Weights of a small GPT-style language model, trained from scratch on English Wikipedia: RMSNorm before each block, rotary positions.
MLP neurons of a small language model. Each row is named by its layer, matrix (gate and up: input weights) and neuron, and shows model dimensions 16-271. Each number is 128 + 24 x the weight over its row's rms, rounded and kept within 0 to 255. Numbers have three digits each. A neuron's up and down rows have the sign that makes its largest values positive.
After each neuron's rows, "fires on" lists the tokens most often at its 100 highest values on Wikipedia text that the model never trained on.

L3.gate580:178144136143152099141097146134132121142141125131108111117114143116171132098095123118124158117135176133122116135165139116139087094140110156115118157094155130062111101109124127072140173103131143128156087161158126102094080134124118163112075142143166152124142128140151113137153111153101115133147129118117071129141150128138137129121108074140177124125128091156109101131159102080181158162148147130096167135164155117162110119111157147095158108134102111173144109123146146167131076129144119098139115129115128117119132122106133140146086093148157118082110144156135110135109092110134166104128114138165117122150091120108130137120107110107153123080109144120187117140115119102088154137092180141110115139111173140080106141122131117111088082143090130121076104139116139149156096120103162
L3.up580:131144120144108135125122115108123120147153134172123122141158096155127077184155141153145140118114125080111108122099103089150137165123098094115164129077120093155144176176113133111164122141097143106137123086110176134140116110161120115165149130148157118137124123103131157147113129166156116133138107147149124098110141105137103118108137133116138130138058147118116120109157132146125096087117175096170153125142153065126116123154125131093120145140092063131174124130108111120172110118112163141152109139102119144153107096097149133136129099105091093122123100115171077116157143103145111133143098149137127114109165111146107156128125131178102165105143131096122094146106128127112153105127142107115148147112154152100104141104137155120118110073149227138142108159147130128137129158139137
fires on: " |", "\n", " –", "=", " Time"

L3.gate255:163118103138143101099152149099134112108117123140140150120138151159169131149096138109124107146131099105088105121131188161118162145154108075112161076131155146100125119163087146130147126139114154117138201132156124107136101096164110140123141183123169152132121154168138106095148120135138131171093162140084136113191115122108154096135119119135125159125087100117136164119146111098180136139173133084110117164087159080124116117126124098103133072176138101126132148128108139141136158139145134145128154120142166116156076145140121169087136162130132112158115149134110145146125119161157115117134179117133127148157109127144081135142121167102126111124103124107122132122059081060135125118136103130125149123147117117128154133177116106118106088119107108138096119135118164103139146096146102
L3.up255:153099164110156131085127146148130113134121114120112106142136099189110138150125163156124097168146074153118112119128132157112151139088120094126179114098158114118139107158136112160181151132146113122122141114186124101139073098136081133166124174134125152211118144195140135118134087126126156109088115101089154068123148142075132088127122131157127133149115142141132138150178140123160154122145117088099110111124138087167094096138145125100141101147118103105112133109109147138166096144123131167141161117131109152156102125145153140134111146063157122117118140116121149138148148112125109116127138137111105114107119136133114138172103158142102138168120143157110117113092106092129130146150119088125128124163118116131133115150138119142124149143133113156161101123125145148095145141140137
fires on: " ", "5", "o"

L3.gate311:142163104129110175122104162149114118154145109128134137118145121125179169165124114164175142154090128125114148118115125116160116130128124119107135140137135103137099085099067145090099100125163144127143133141141142148128122109098101150119191102119161119127128145119156108138121114190130086143134178126133132162135086148147135143102108156112157154140157129116125164130080099130150083141148174108137165139135108110105153142182099099091136119144113126134114145129118101114095071120182137126121152154128128110155107137120105154103140130168151138130068112163096148140101124110079135129167138196128124178103118119134126106152101133111122128129123123128170072118134132148113134095170146160103144147125122089132121099123156104131127114135099100138141128157153142141130131128135092
L3.up311:165100116124122139142119165180141090135124120111129129132117142092129115147097110104168139135098105119117146141123132134120138115156118153106145122135078137128085104178105136138156137108113097138163126139125106114115139120112102113127115110148176134128164136133163117089121143126090116080115127150164148105125114118126109141125111135150109098110066132124131149156175121135088123128117117143060108156177159120132129113120119134147118111156136147100132117151113166143106174102108120104157079104155139121129124184173136126166148109114102153105138129152120144110160126146118154122123130085093087156121098119091126136145173113144127107111110150170082111141166151107100137127133183151132078119075117136109146105147096129102121159131112124115156123128122103145134158088148121
fires on: ","

L4.gate333:100123110066138092099096166158153120200142101122096170136101138085124167151105153132131138105142170113123121142167130163151168151137149132117127125149125145118098113153113118116150131110105143114124161138158127117130113120087118099155115103156133139137120094095130125077116123133136075130107126124139170147112099167149097137104121133116169136160117136176113125129139095120122097135148124135159152183145111098111147078072089147137144141126108130144143140143108158107141135103095124162133135149139112125121120115088110178157120113125131123160073157149109159112093122113155179137120155124130146140125103095155170136119127096184089116115141108109149138141136181145183159118132152152151158169129141155126135116100133165128150149116115168122143167149109147140177095102145133
L4.up333:124144096117144109104089152176104135086105118135115149109170133122135123155106142150130138090137127154108150090117140075135096129143109155127180121120100079096116168141141167122142141139107124106130130054103178117162124141086117135114142138143147110157107154119117083089128123143093132133150135166098137105120152114160181131127156168103131100132136123139172134085155152150106139135141157100084126125134145118122111128135111167087156098144098122116148096143091129146108126104141141152145133097127106088161133118107099135114105148130110144125122104113145127116188094091130132101158134131123143158121120124106136109073120141113133135077178102154087090101136164090166108146115130147129120104143140132110153093087125156129112140134120172115150141171134079151137095119125119
fires on: " |", "born"

L4.gate785:105168110110117134120125159119123116161115113133133128097116100090166127128126118107168142116107118150090159154144122165140120069113127132114193122105162087125129164116117134137085095126097130130164112108136175153101144158153093090146125078118197139155095110099144134137115098127132124113125169127161132149129147090143118161144167155100094132090106162131087131099136131056103130137121102111101167138075135084101154136148099142093114129129110122095138145148137138160133164118156104147129120155092130125091105092125134142097125110132121109126117130150169114136142129099133158112105154126108088161153128125112149144179131141107140125127161139114181140194112115130130123100141141121134163157086135101131129101119129119111098126090153105122113122143123103125143087088143142
L4.up785:114148104151131098158140140197134084161142146131122103105152133105129114151121153087145088135118148115140126159119130104102122120135142131139117127158107153127108125183131136091087143156106128105180116142111140163097158124130109115111140156100116138113146102131153101154140092135179132055164116147143131158130150130119133128077090135140128140115138107131163115125130140140115126093118128125124158094108100140125144112124103080119119114152151141126183114115137129097177127133173133117068105148110153097106156112106093120143108111072136087086142116107137125109117160107125138103148123139129119088152091120164087116112173134106142179155148171144152128126111132138141168121144114125097121144055160135127109119152151133104110147091143119169132098091150147146109158132101142
fires on: "0", "t", "1", "ig"

L4.gate455:118137136143164144150083104173136120104165129138117123155101163118120182177124112147135130102116103088110112135151126128162134117084137107137140132138128155128124113143162103092105133124158149143122081121106107119150142150152151118141145101145115125136123135097117136118178100132112115103115146124157128173128083118144157148128145115132109151121132099085151167123124148110111166138132109134097132155129127104154100110094106133113142133092111144113095122133150138155132141142151126156116126120148120128093167154120158165147191079157060136116111104145124138131095145146122123112124111120126102137131109145148095139106135147119143166097111097107137154159112133170108134130096147118126135145157159144163083156155140150102133083117104138066105112124096158156151136118128074
L4.up455:133169097128143157139112108129132118109116118130096123134119151092083141098121129110161124099115137150151109134137151124163078067102148100135150114145129155115163107128126114094143131118103139122096106154124134113137148132135130122147112121160119087145072129163099117106144147131127095089117133166156100127102121125147150113131144159105113127121127090126132162115151153131107165165107144163103173122092103108141080118111121126140099091088110165107091114131153154150134199130158112109103134145144127115063167176099163134166141080161118097087102108135180140109127107112115133140148150133101089121155130132134107124113127159088165129141121115107122135131118169159135088105098142119127118133133172139173139172124156168097157103132095160102077092150131115152115151121103073
fires on: ".\n\n", "\n\n", ")\n\n", " |\n\n", "==\n\n", ").\n\n"

L3.gate418:123118103148137190111123157154140117074137097121096174138156122122137169145129125181099137137144129132096132130141136165133139137092154162136170156095148115111091102075114117124114152094066131101090139144187151102114097115144139149149153170120148113100158139155133097123140103155103137165111135094142101091121088110131097105116085122123110128091136112193179116115110135148152131162159080096138116165159076083107132084114132113122130134136138123145104151097080121124109123103098146158154146151117120127146144122114154119080081080121139133153108127138115116116131135109186184136127136117126091145162146164128129128104123146140101104129106129132148130118106094089087168085152118133085128158137125096122141121165114126089116145157112115179120165116140151167172111106122106
L3.up418:143145063140123152123152140184117129120184111123102176156133120112102139172081119170125143146129140130139129098157127107148106107115140125159148133108129099104115110103100151159114140128053155121120148107156173127165101160141143128148177132134135129115118098133113111128139108171097127098178122128143143092130122090132106135141088107150109099107155135178127099130137109134107098152155135065121145125153087107111125082110091109125170135120155130139142171153097136143150085083124145137160120140115119119114194080128170128123090081104118163169119158124139118128147139134110166096160140118107135163163163117102128094093138129149123110106080130122116132092092139123138102134115098126105157131117119106099116111106157092116134184147115159150173201165129128129143139105108144
fires on: " |", " ", " .", " −", " Website"

L3.gate0:139125122115138111141132121137131167146129087159155088100115177156123094142148112174096127153168113126121138110119135157103151138135121099103134126152128136161118142128111156119137123136143129111106137109080182133151143134179088101110166127163117105167114115089106128184118164084106144181132139139142100109138123121136114106137135153152160106114137140147091106132119137080136198128112146163121149098115139146151138157141124158122138130152138084165165140142120143155108082116114133157144126086135076160121088132103129117087119122130144120101139071100076087111121132137105110131112159161094115195154132129151069102130166158133122178128096118150112097124114069108132117093137145116126123111124127166102134125098116093115150140127150159092120135107186117131115149128092123
L3.up0:137161164151106128114131150140131162143127132106117120139148145144101100094152108137143154151142094160146134091098164101156110169103150156131120139130159115117130085119120115144167145153130103131120159131144150102137086136109078190085125118130165077145137103112149106125105131113155121087117143078161091121118140139166114138091112171159136128130162137153125108121152100124120136110125090119144127106178119151162145124111120104146134129093096178107145113123126165152192106113122115135078098182130156126141149119092097081116099108121144086114103124098080120106113139105145145144098131132125107195155121104148142117125123137145103142108105161144076151129179162142124103104121128157067110124102152084126134141128144139119127168114136114138111139117145125097119151133154100
fires on: "00", "50", ".", "sen", "1", "75"

L3.gate24:143134132116123134102130144099059094133148135161153111178102113084114120142132158146127120064118134158081086137159100139146125111153121160151142152131153119171138095101116171171133139065166102170173080162130148121136110151109142116148151107119107086132132146212092102160124150144107136122157147141143073160116075109100165130140125110121145118152134133134180120133085156125145122146157120120092117092153112145196077156105091149143123130121168134164091129132093139139147112115160145126129137109143116140110170142130117113095133102121175153091144109119132163102137127133068161101144117119093135120141115158109126107108117116100125151088122104114127130108123159147111165152111144121156114113117100089128094138133105104132143124168099093146120108122162118128149115115120121
L3.up24:141128133180147117120126103120118147145141141142146158120101136123119115133148137137214134116157102114161118138113154130128107129154139123115134103171133123161109143134147153120127134114114105129110145139179121107129115150088107125138126126105139130107126144172171104145130111116179147121176092158150121131092128104101108132119084142159167114176174139136128170131108147103128129196080156153092127101094112079115127146128141164169124169124117119141164123102150082113067116137082122136144102113117117186133131123152140171109100100078149149096126157123115119128157126122138132097141143143080097104133093140118151120108081109110098120117118148113144107098137149068106134185144134136131091155123147140146115118129116098114124139141143111101169146093143082138116152107174123
fires on: "ing", "–", "iz", " all", " |", "'"

L3.gate89:125178148105143136120114139133127138140139100130146112156074131107126139180117148111091122095121138092110100135139149142115123098120132129139116158153110143098129104130116139122140123139175170068109127149152092138149108086103107158107136124144105160106124130154142141119150078174098093143157134124104160150157118130122137162142194180142097145129164157095162139136083092124123169109148125127125113141148163142146155122123165123147158096150096127161133110134179132105115103131113151133129123118108168087120104171134102105150117121145136166102146099155147166128108162094116147158122135120140107102136151133164139116074125161154118111133120131083189170100145146146152125137138156153124114132114140138090154130151089157073122116162106144124126115103129154186150122098089104
L3.up89:102133171140133140113116114080122116088119125104099147081109138121119108088165147122091137152155148093150115105125144143124102118108134145140139171130102154094115066132160153104111148144120163121139122156166167115134120125069160111122105134137159107121129122126125169112148106179173145159134161150163164108119140130101140128129075133175087156155142133126158121141179161133146178098127078176171108133109109129156167150172140134089160155098159115076124138155121143179135078132119076147105138181103149133151118112140132110128157124126128108092133128162141124108113166095151140145146109124131170118120118123126128094146092120124109125166086136076161161134155112087134127114113138140116129165143124107109136101150098112120116177156132122130117149113124118128137096091140163
fires on: "er", ")\n\n", "im", " is", "3"

L3.gate812:134144125126117132145116136118120130140124171130157147118123143147167136078106125153142133120123139113062132144113125142148138141134120139115157139110098140148096135066105153106106149106133143129146156121107092139099161134148168129127181106134127089142150130159122140081138110156067099130125184127120121149101099143146151151075135129147186121109121154137122141134136128152140181158123142084130140170101119130116122104115113147126134140149104125114165138112133125078173129118129125171147100153110119151115154150115134122142104128150090095092119126128128128117092085141104137090146110155117135162105086136119088094151116122134138121112128117128190143130137128139115138091185130101133150130093136122139115094106096123113099070118099110097113162165108100108158136127102105
L3.up812:145107106103109118129139142095126132119084130094151112104107152132099091088108119143097142103138151161128117133147095093136104144108133134129125127103168144140147110090115138121134139112182162116141150128124150159120103149097169115108132113167125110140141105131068153094159131148151105144118120138176107112107150112128149190101138131135162124126150130161108131158141137141133186126103157107134112113138104118133078132121137135108140171117151105127171165112113094120136092137126145163134149114116128129055149124155163104121097121143118074126116172116140123144135103124147120174158106135132160144117103131114136113138119104111132103126103135134114150154127171150114120134145145110170113124148167105139107067066136117110120111118078076091140164162170110095128118132129137
fires on: ")\n", "\n", " –", " |", ":", "art"

L3.gate288:124157146181182117187123089130138148111131141108114164127103126159139138125124115180119146125169126122100133133130149137129143097134130192093152123136157122128102093118145075115122161119133104123115099129148164135084142097135098117172113135142147108118176131148157165153137160116081163098103115145150125154118153065091061128116112128118172092166144150111119128113153110182150170149118138119135118146112106127162148173103125129147162143113121121118142136143110144134122111149123112113134132106099125170118156123148115136099112105100125153111111136158123073117175126103149109127125137153127129133137097120142060098128147078100108141103112157124121148175110112171125149164122101118109113146141138133139172145118149128131143178155104105118123133120114120155134120151127140
L3.up288:169135113133116161099163125107119130171201108146106127107140129129140125121111137157117108190155120115136106103124166098112083108111106107111087090127102151096127161144150117091135144158111125123074101072137137111147102149084100104156140143131159138114152138089135165104132114146166137109162111138128120183107141140119134140095150118127110130121146170110106139111093106129089143142158159144146164127121142152152149160157147144115133110168135127132129104134132143148135108110129121120120163115061116110115121136134106144114153136099149134109090123134114098112087127129105106136138118162125166111149125130138116137085156115177187136118135166151163093108079101143152153153081127113184131160131170140112111114148149105114117094127181168114143129137142118178123156147104126
fires on: ",", "00", " September", " January", "19"

L3.gate371:151137159154139099108142174107111155123173131114120126128125114125125165160091104133144140110093175154104161127172153124132096137097084115132135139111167139110109147147092124108108131118196175073108091153146084146093117151134126082080143146095110155124115140133198164110198127110106135100094130134124132135127129124103145124144084125159124141162131070092147145166083112132152144110133100113125143119123152133131135145139138148126131120124143173113139128126151138144141106130141058138114160136131111144096136119135147133151104163120117130123106089123141152149135114086089114139152138146118138134136138121133086109112123108131093128124125153130144162148115134153119137105135124130140155130164131147109144143166146116068124182104097123144076146146123181158134117124131148
L3.up371:149142103117081132133136154116082144139155171123172149135072130140133111127147082127107128097115178135151104152132113115101099136129108120185118146101146128104124128113151143151132119133127133092132077150114103149118134133133144115112145135076142139150111116132153189149162161175112169140077182129150145096110141158107117125171100117131092148137116136113148150182122151167127107103146130140193157105090111147110130119153138127114093125152152135134124144125108072131121128123122137137137150130118137132116132149105164106148117121131118125144155098132175187122107173100150134135147137083155138108155118118117117139132102133157134091172130142125148112137112143106136094097137109151163143100104173153103200089124109110140142167153160147126136134129138115120113147142108185
fires on: " j", "er", "im", "up", "'", " Maxim"

L3.gate968:156117130159163125124123122094088133144141150108133138109103137098136150147139169143123137126153150138116116134104156099141167112133164112094157129156101129132147114083141143074119124101124105155095125143062127112128101144141101105162097131117150102111132127121131101134117156119109144130126134170156113138108102099186136138095099133135129114151147113123101101093140159096138166128111165077118146154139097152166150100110171128133168161129139138119184125129163114145100150137104134122173141117078136102102128126114146147133144087134142130109096123175157146146168123187109131140134109121105123119128184112171105098151138145134133178133148141163183129108048124164132135123134123162151161140075131118126131180093131108125101136151142078091123129145184157160111153136124159
L3.up968:117086139144162124118191141147121115164136140103122097108114090068158155132125120135105129094145157127125113118133131122124117138134087129112152134152140138082081123141111113125129169112135117162152150106166105157131129139110106137118118164119130143152120134127180132125126140121079148158138163153132118100145101115139094128169120142129145075119140114125110135098093089126117134080110157120141145147171154112135130119091167141112096160107097125112132105137102137117145155125139100105091129131085108105167111101145128129142126155135113131075124103164134118129134162116166124115154132142135069057077151133116116084141132128155135116128105116144139132150140144106143120118143127173101148115149169154120142130128187123131103199125120151122155156076114127132125169070150146
fires on: ",", "ars"

L4.gate787:131137114121092142117137119114162106139096122104127137105104152147135111135086149112162129120123110101115079121125095096135130118140145112132146130150150118112133088076122116106152107120098108117127144136118079122113118155170155115124119133146137165113147113108138131112116137149134078175143132096117129141173132113163128154127138149124106126172122097118147098131085106056103113148124123096076116166174191132103095111121101143149090116139117186122150147103123147133143115121098171117135173115157150107136136095121083151099097135172086154129126163104131095122170090129113156129106138155147127128131171133122120115094145133140104132121141137151121135172115156118134083132132143115128185082113134118139166104155105145108110089155152079154128133145121140119156152115095126
L4.up787:125102135157136118104110122136114127113097173067117117162182159107115115102114120161122116157139091152120084104132123117088120140140114125143117087110112149119142123170109153111107153137157110121128129138096111127143154135144127138145116129071110095175166100125112133108074170116162097122139111093115119121110106116132096107139146119153137086158111135127159104104147170110129142090119122154159123151158120112154133103132046104074165105119163138125117115137129153136142142173129139125140146115102111139120117154160149116105112133125126119131145139134090138125136143144166121141147110182080115116099105095123106142138120136175136092136184126104144163133160172124150171119107143119143177109132082099141168115149125108167118119133163114136173098144162122162124144133114166
fires on: " ", "16", "ok", "17", " time"

L4.gate271:133179143103122116132109116182128120110136136143103133111110125138168117134131121148144150116068103159155129122190136155177115130132101170154130117111121133148119084135107176135144115132103105137112157135145160119147128134134123151122118129145098153166121121115124115098137139064126136130131131130127146137091118156106143153145158128088155117142148103134072132132148104127139145126139126174092102145114138134167118163127146173110149129144174128079145095115138167090129150150136114107140136151135132131150118121150139173123135129105129130155067136093141122169119136093088139117155046153117133152128117095164097167142119146093122140136137115183089153102139155113132124142130155147114144138121176148096162141144141148108136175156090086138138136114127158114187126123133073
L4.up271:151161108136147126131092101141120129097138083175135144158114099125137128143165124141130155118081101146097085137130109136141119106154159133125125163150129126123136111163148105124128118127155132126145126103144159149097160168143146147126087165153129142143148093177111158139132119132147132123125120148144152108115115134123124132108126146127151094190131154168129145169184114109139133171128147131156118123093121149158129165096107114167146129107192091118149130161130111119157067133154091111133138126125137145112135115134137127111123115097152118157105118148186163135124140147081143146144113142168144132143121120151116149145149143118132133168093128143110121119063153116092131149118156135119152143087173090082151131108098150097178162165094098100161121102182150124130157147151109
fires on: "\n\n", " =\n\n", ".", "19"

L4.gate83:100087137143137163112171114146102097152086066112135116120127111131142147130093138147076127153104116131110164156132154068147168158146104166104127128125156158136077165105117150162110153113121154164156097111113071119182115138126093140133143165132098137192138076129115151142107145123137116154150134116097104126175101122148148130119120110122139118116130099092122083132110158103135091168153134120162114083116163113137153145131148108103121144107115165087093079108091125109150125125121115104120142108168128095112117143125114140172148120159136116103158093119114069132112102119123150147131107121115127121098123123130083105120120088142146167163136134134117121130143136145118111171091111109150132176123144114100075131130153153110158095092112084158105105126111146179142145099121079
L4.up83:148144155125129139139139095119084158098120167131081144131142128174140100172099115114108154082143090149107132128122122149145120131175112142139160132169122109142153129096130130105123130139121111108110124142128151121101115137149128058174117144125099130173144137066106114168177132129097170128184109121131167143122126121152129144140135137092125122169133110123179082128142154148101156121110149128120125129127142115109146123097142119097192133101123110126161129124135159119127106157158126121118137172120075119134105087110119120155106070136104144140144101125120113143104158125084110162113114143113116142156137117157157100141092135135165133127123123142164125109133146116122112099108129157094192167115118132119117139190138132142105103135149141134139145148126076084128068126094122
fires on: ":", " include", " is", " –", "—", " including"

L4.gate955:105145105117142154127133136140115119173130121118156119099166152110195160119120100156121136130085140167085099123158179161105163149112104115112150147131119132107098115139130167132140146153139135098134141128125131152136148143142124128149146137168137152129081161099138137120168115097176121135139124092098123100107107163147124113096146114140192139093133139125152156123124119133148143118149132091126114152128133102128093132146117109067125135135121129086170104097115159114144094115153109132164118140116131134123095095100049111104130100133111123091128098132139109137110116109121185140108137152139057147151119122171127150132105110140077131143160114075111128132122130168147140120131108113137130132144096058146112118120131125116136121096114115117109098117100114119160084122137110
L4.up955:103099120128158136124157119116091131115167139161156145175103125116140137137149109140167130146167098117124091094158146169108123152131129153129094151126135118121110107168140116129140149121101132126138146115155157166141196107134145131127161134145124148156100111111102144180080163111127157151136129138114177092163152175165103090134153106142151163137144146122136105140133118119155122125123127134183130105110100130125109171143121111096170124111135158091119145112153109131117150098149144153115110140111152138119120154123110112154188132150072114142164108164131109112101143087097143120109098147127103152116143136144137161124127123171066101109138096084098129093142152123086116130178151158075115112144122126129118126102140148145144123092149161117143129108087097123126131162121119
fires on: "ia", "che", "cha", "is", "ium", "asi"

L3.gate503:142131148141124152131109111142109112139107121145102116115093151118155165128111131168155154126136119136138162141145115149155131126114099142113184094147154100091134092175114131112111092121161105115176155098147142135148126132140100164078104120152091105106121081172148113082141126140112118135077155143048123131128106130101158144115145085123158146139114127088093106120126115096132105136123142101144112114114125126135140110120119162144176105140141128125132058140119162107104116122129162121163114082139142134113137079145087115122067113064135107121112132081108156150129098132110124098128116101162128091137109153114167155135169152125123143109117134129116114136095103066105181130102118164152172146094193137093110130140129148117110125097121158142078114142131137117170130129107129
L3.up503:117135130113155168109145095160094146125178090126130105105129098100162156145186141140105161101150118135135125170173109116126134135120126123112111148122151149100148133148141185121110099166102119110158138101099199152103132145154088124098138129143097126141128099110134114119111127164165128110147090142103106099096159103134086112097149121169143103145167136160104141138099131131117121090094149134158152116092103137114135140114113117178162140056163107103158121129159106105147091117133139151084129117097117089134112104086090136124131135089203118133135111125183117103096106130128121141108076159157176143152108139127132146107110117130132135115146137103146117126124149118119130127103088122105150115088136124095128138126139149166141141156107127140157106138130163116140153138123087
fires on: "\n\n", " =\n\n", "==\n", " ===\n", "==\n\n", " ==\n"

L4.gate668:153109142146089163064107109089127130174104153140146125113139122158113131162092139123166145122137115111109110096138148169117101132130138135188152135103113102134125146149122107161125130110145127097127122132140164098119129129139157106147146126130181119183150151119118155135140127141106148149132123138170132129156147127121102110131132127118133149109075123123129126119167119135166121143129098125093128111064110113165111143129163122102143136116143102094122131134134103137131116121104120105125117140109111139124133103137148185115180101137144129112135117146103138122121109121123171128145081090129077104114149135151098155130114147129069181130120128131156135128157065141111139152148138139104145102107129120092137142099117118108078155115107086120148089102044130146167132124090131
L4.up668:037137146116145088122151126139126109107128173157123119176151100090153144119137145146158125144133137119116120120122110115134166125122134123116122127120116146103088133133119110135067136118116138128132096142102135153120155170132112160131143135114134167158120136167116153140084122117155145129100132094117113111101129140127117142061119119114184101132161137132139106121142105142120165105115141108137118150124078151144133118161132130120147108123162163165161099083136128143126136111166152130143102162176111127135095129111129113089141151093187126147123108148157128132080100128095117131091165095135140080146171152096121146149104148113135144089150082095153158124130121139119150097081138133147114109118106093135095095164145152137179137119153130134111160172116103141155122111105119
fires on: "us", "um", "is", "a", "asi", "ium"

L3.gate873:118138110122120116104110111116166120159156105129133165120138186146154099098155135157138113119121107129128119123117096127107098172132058101117180132153194156112159103167135129104164146069120127154086129136145073108164185137113111116159123109129158101160144127144180122116137114131137100109143138124169128151145104121140081109098103105148086115123148174120187160146139123164071129111103154111130109180150140131117119147072103125102133149080126135099143158139158132113135082128118091143137118150160138139142112164137167118114153125155127134165118162108118157132123162135149125099138112096135161146115139131131084124114116147103133140106078152146120111117130147137094101105148131145148158122096112087124151095146129120127113101119116157112162145120104128123121126102157108
L3.up873:111153114116113137110111177110166071168116159126166136119149122157150141133111118085116129093117146115119113137156086140129129111155172099122145143169105148137153116118110084088113089116132104152128118100159092136158124143099149145112087088117143122122162150132136049172126184186134099132134130136205080154133091151129123152117162116105095134131166108140126100102115117121140157133146126144150123125108180152117122158149155160116142142136088112113151111117113097083141109133177133166166123134145146105086139161097136170151140083119147145111134150161109096151123145125124117057135156106146130128104137142080114137090149115095111099143093164110138073127111090147103122077142172111143117134123111134097108110122096123089140115141109145155082106127121150117146160134168100
fires on: " |", "–", " ", " –"

L3.gate201:144156113125118138138125091162089122118100114165142151100141192087157142155138112182081169120113105100090140179101124125153138115129152127129159146173141125094124119104082139100086086084083173115139123129132110116102155173142124183136160097103109119087136097138126116115104077139159100137082107182121117125099114137155124117152118120109110101066120116123115098135112118115131119111111138111146135134077166116130141117127141102137138130110143102131119131118169120125119140127114110091094160135105155125130121109074124110132091116134131124157140126085125114086088134120072118165123131107124134107141137138107149107150128117137110144107159113129132116126128116143104097117120124152147144146105128119132120181138104130108152095116098152148157111125137146136135143150096083
L3.up201:112144141119135172127106135097107110121140157124125143117115122167127120051126139108105128134154169185162122136120151092154082126121117165126102102125119134126137150134108084114130184048101104126065096115125166106138091145133135134116114131130128147127143120151114139141124174138106165097149097090141126116130109103149155136130063127157183120147155130121118111119098161150083113123142108153159146146157152112116136143126144165090173125104109137111112063126117139128127143104102135154143159143123070124138127094154122122158082085119147130130110116107084134140124128109148130136137106156139131150157106124110122079108126139126108175146139142085119139127113165145131111138096146118106122135158164104135129145132165109146105122168113092123112130154133104124122078087142125
fires on: ",", ";", "—", " –"

L3.gate991:115147124111133117122121082092093117132116166139154108126132095104153095120111125156136173137110084106101125115114120142142124141088086095149179141129103082136116135121162131197142120128157163127122146167137111109121181115130098129133161115128103166102130142174149121122093127130171133103112127090080097132153145130129124113092075156148103140141110114129127101122106117135164124167121120112052143114071132140155126138079134077127116125153099127134143147148160113109123082134144129119184131142148147103125097118157137167161111165099103121064139135142145109139155094129117158151124107157145150109149098136098175164165140120132128114137093108116150149127122099093129127114173099139163148141103126129127141117139092157140148129105164132089097155084129115121111128154115120
L3.up991:140131140111136122139145154093159131131089129148143143131184082142143126148120151080138120105104135082132115147143115149145137113132143146124140105109151132132148090143092106151160173149141138077104062154150097132173143189137083156167092111143128138164167161137125150166099121128101114136142102136135131119122154148142112154105107158165134166139164099171128128169121111104070169133125119108079121110121128105165078147136124110105173105135128118111158096148143110118136101114115148129146146103132138122144098100154139149101135147140142148115110139101127165140145125126179132135132148183140143101109129151155144146127077118119083118110087164083120131114135107092116101123120107124074125105148112108088143120118129144103146138107118078133145166114110171136121148162135130
fires on: "5", "8", "\n\n", "94", " played", "39"

L3.gate83:177142119139100146113118123158130127195160133152127144132122118092149159149101129148181168103133126150098108102111179117182128121177108098129188112153106125111077116146132141134111156104108160144105135120174145153120134116127184119127151165127118163146143129095092126106133106146129112115150164144120155122100124153138148125086107133107148129145133131119159158104142127123151109126144097066141161152129151110117137114124120161144153120145131121133114115171130171120107156116121134143121155139112119114126122063125097140165144084119138135148114117123132131101134141073093140093141138127121127134111135137093099096109138117138134134158122101160162140088091115131131120125134133125159146176072120112108116129146131142124110142105073137140136122109094119187126175145105136
L3.up83:147165114136112115111105135122137122158116118134137155135152098117101137137101153135186171135106138134130149096151133107139127139146118118155152120109101093128099087113148112102127165127128137117114172084178154175153130159122168131123098134152128115121156149111060158130069135143136094089162167141123150131150145138164108108080093142145138134126126147153120117124141140194166133134120087121074152107166150121126096106124125179160095117126166133120105123141111096121079089117138146156125103108130123148123115121134123162127121128124162098169134164171163115126142123141122138103132139143104125137120176126104101137127132097100119146139087117169145097126117119152114147167107120101109088177111095139097144135098169117116093143146103137159177127127111118161086171103128181
fires on: " and", " between", " |", " History"

L4.gate797:120113157110157127131122103176132088097151174114155152125094125115147125138117105120131139108098180109097102137145145152151119118147076117152130134165136146131097186111123151115103104110118119108118123094132137092118124164150113105122168123131156129136130101126107130132122135163088104100133188148145116150136083133142141122102202136125112104101145137081147141128142124119151136143127108154130132129112171133146132117115131128077152150133129137164088130126146122117157159100131108094125119127141168109110159128146120142112165087129105162118150143162140109115133095143135142083157147083115119130165098150159087111160142142109139145110085099133129130113098128161087118097183151107126174142086088128103147168117123125086119113134121136124107090151100117150147114137119066
L4.up797:138166151105127109123114136119112116098149158125143116130119135142116110080118109120143104161132149142135142145104169148098113138111050111134140134156088111144125134122113099111100102105134087133121113135098130112134113105136155081122120056076154107147122131151131149118095140176072117080113117157150121180125091128122175098125111144166118130141104124101165147100141183141175124172125103156111113126149164137129138149152125135084155133144138156173088149155115109127151128116145109133132127142142155126145143164149140137131139122120101152121175145163113130131159136170133140148179172114101120148139146131151087067130171162116154143098110161115121137114145129161149148097120156078154139141079104089168119118103158104113150104104130088143139113152109114170113119107151129
fires on: ".", ")", "\n\n", ")\n\n", ".\n\n"